Weights of a small transformer language model.
Size: MLP 1536 tanh GELU, 22.7M parameters.
MLP neurons of a small language model. Each row is named by its layer, matrix (up: input weights) and neuron, and shows model dimensions 208-335. Each number is 500 + 25 x the weight over its row's rms, rounded and kept within 0 to 999. Numbers have three digits each.
After each neuron's rows, "fires in" lists the words (lower case) most often at its 100 highest values on Wikipedia text that the model never trained on; "fires after" lists the tokens most often just before its 100 highest values on Wikipedia text that the model never trained on. A number after a token or word is its count.

L2.up284:487480487520496487469444507516460461510491520518465530492456520500479486490513523504517492467499514531529519493514482485539470489484552532547533516464521528538525501501468481478513495486484514518479466490510477498471523468512515474441453512488493554557481523502484505526456510556571503511468532503521502472491530476494484513488467482510497530473533520438483553465518481516526526465452
fires in: "a" 44, "i" 21, "ap" 5
fires after: " \"" 20, " (" 15, "\n\n" 9, "\n" 7, "[" 7

L4.up175:517504487489530533513540478519497521500485493465476497486502482465490501518464509515458498496482474512517504510535508556486476503536492473550496469505518504490520507484481505485503513531516539489494497533498448511474533495544480486475472524526506505527542502463492506547497540551481520506479550499470547467502478491502475467485473520515488474541478548545499464510530487494495484498528
fires in: "votes" 14, "isbn" 14, "ref" 8, "founder" 6, "role" 5, "sister" 4
fires after: " |" 50, " ent" 4, "found" 4, " the" 4

L5.up511:506431503537484537521459462489508516504513546492508547536504518549490494511517492494457507507502488495495481499516476534550511507500513483502538508500506462489481472512429460470492516459527488491503478521518500502500455479503517499473445474535513510528507500485504512482475523487533532558485516473501507478467517467509468546505446471482474501478495534459502512472499518529509522495482
fires in: "the" 28, "following" 10, "november" 6, "his" 6, "september" 5
fires after: " in" 23, " the" 16, " In" 11, " The" 5, " with" 4

L5.up946:481524479520514468495503484507475498490446514466459523545490446511491463550526509550458499465488511522480528537442491522497482510494457562478503516483523466486515497511509462507519488481462525502477505483565501464513482533491527490521487533502497529529446480517509466515480506491501513507514468520497531501492525482483483503496535489531493494521500506492530551463542501529460497496477
fires in: "in" 59, "during" 16
fires after: "\n\n" 59, "." 15, "\n" 5

L6.up84:500480512514482470514513486516488521498546526499536503502516514516479493518483502533499514531490493510506489465496495506505478475555519487452509525537522483507536497491484468511500493464492529477437503534495524523465493501485520549492493489510488550520490482525557503492474560521531469552518496484490536480470498496541498509494471493534535530458477540480468499491478459527492503534451
fires in: "the" 35, "s" 22, "his" 14, "its" 8, "their" 4
fires after: "'" 21, " by" 13, " with" 12, " under" 9, " of" 6

L2.up6:495513504551531477554493490502497436509490472489509462476468500498479501470497546515506505473480463455524490503480501508539495493511528508485485498442514508507537481505515518468561506504468512555452507486495464501497526490546454451510467529533469545538482535514521519502476513526564471483546505484571470470496521504466468537499486546498483483495485501514479539538541518541517517477477
fires in: "a" 29, "1" 7, "h" 6, "i" 5, "e" 5
fires after: " (" 18, "[" 13, " \"" 12, "." 9, "/" 6, " " 4

L5.up1361:472449490537505506535526492483514494486508506517510531513472485546489495510472521483522524489491469542571511518502536519486476519467489545494528483530542484507551485509466442515472498495501442493500506528528504488502474523525520488494496510471487550528465524497558476564460529477533474543488486486501525511494517508539472519515500506501544463471535559476492467494578481489465517531537
fires in: "all" 14, "one" 13, "two" 12, "in" 12, "on" 11, "both" 7
fires after: "." 31, " for" 11, " in" 11, " In" 7, "," 6, " and" 4

L5.up238:473467517525546483516514504529479462494514527502519511478502497466513492532502543458493496486487508505499514521482475495556513511533522501479530515517504478501509541489470437488534487479510461533458458542519480483513496488510479520525458518520526544512462521524492480514534542462482480548512487535501528485455497522494515502526525494530489473471491535489481517454472510508477513521482
fires in: "s" 55, "russian" 4
fires after: "'" 52, " a" 6

L2.up736:529524475489489519444520469534479488502503539486533530555476502467499526487472509503471522478531518515516476494490439543497487505496530523505531499503540526477520517526536477487493515495513500552523499478572532484549506488492475478497482520490514526541489519526494459476457497505465504504460452470495499465490530467530497542465502484501463472483512536460470492520514471519466518500499
fires in: "there" 24, "who" 22, "which" 10, "what" 6, "like" 6
fires after: "," 52, "." 12

L5.up1085:476517503537486530514489490526464472484492500514461482506520528489485465480502538510467554503515528491527464493499477502482525475490502540440515485501529504450502505505486502484472474493514477565500520517490515488535476476454465511521475488502523550514511549466495466492466543456509479521530491498483485500485503488486496501522470542526518455532531535471507493498562456518520515491480
fires in: "as" 27, "which" 20, "that" 9, "per" 6
fires after: " in" 25, "," 19, " from" 5, " for" 4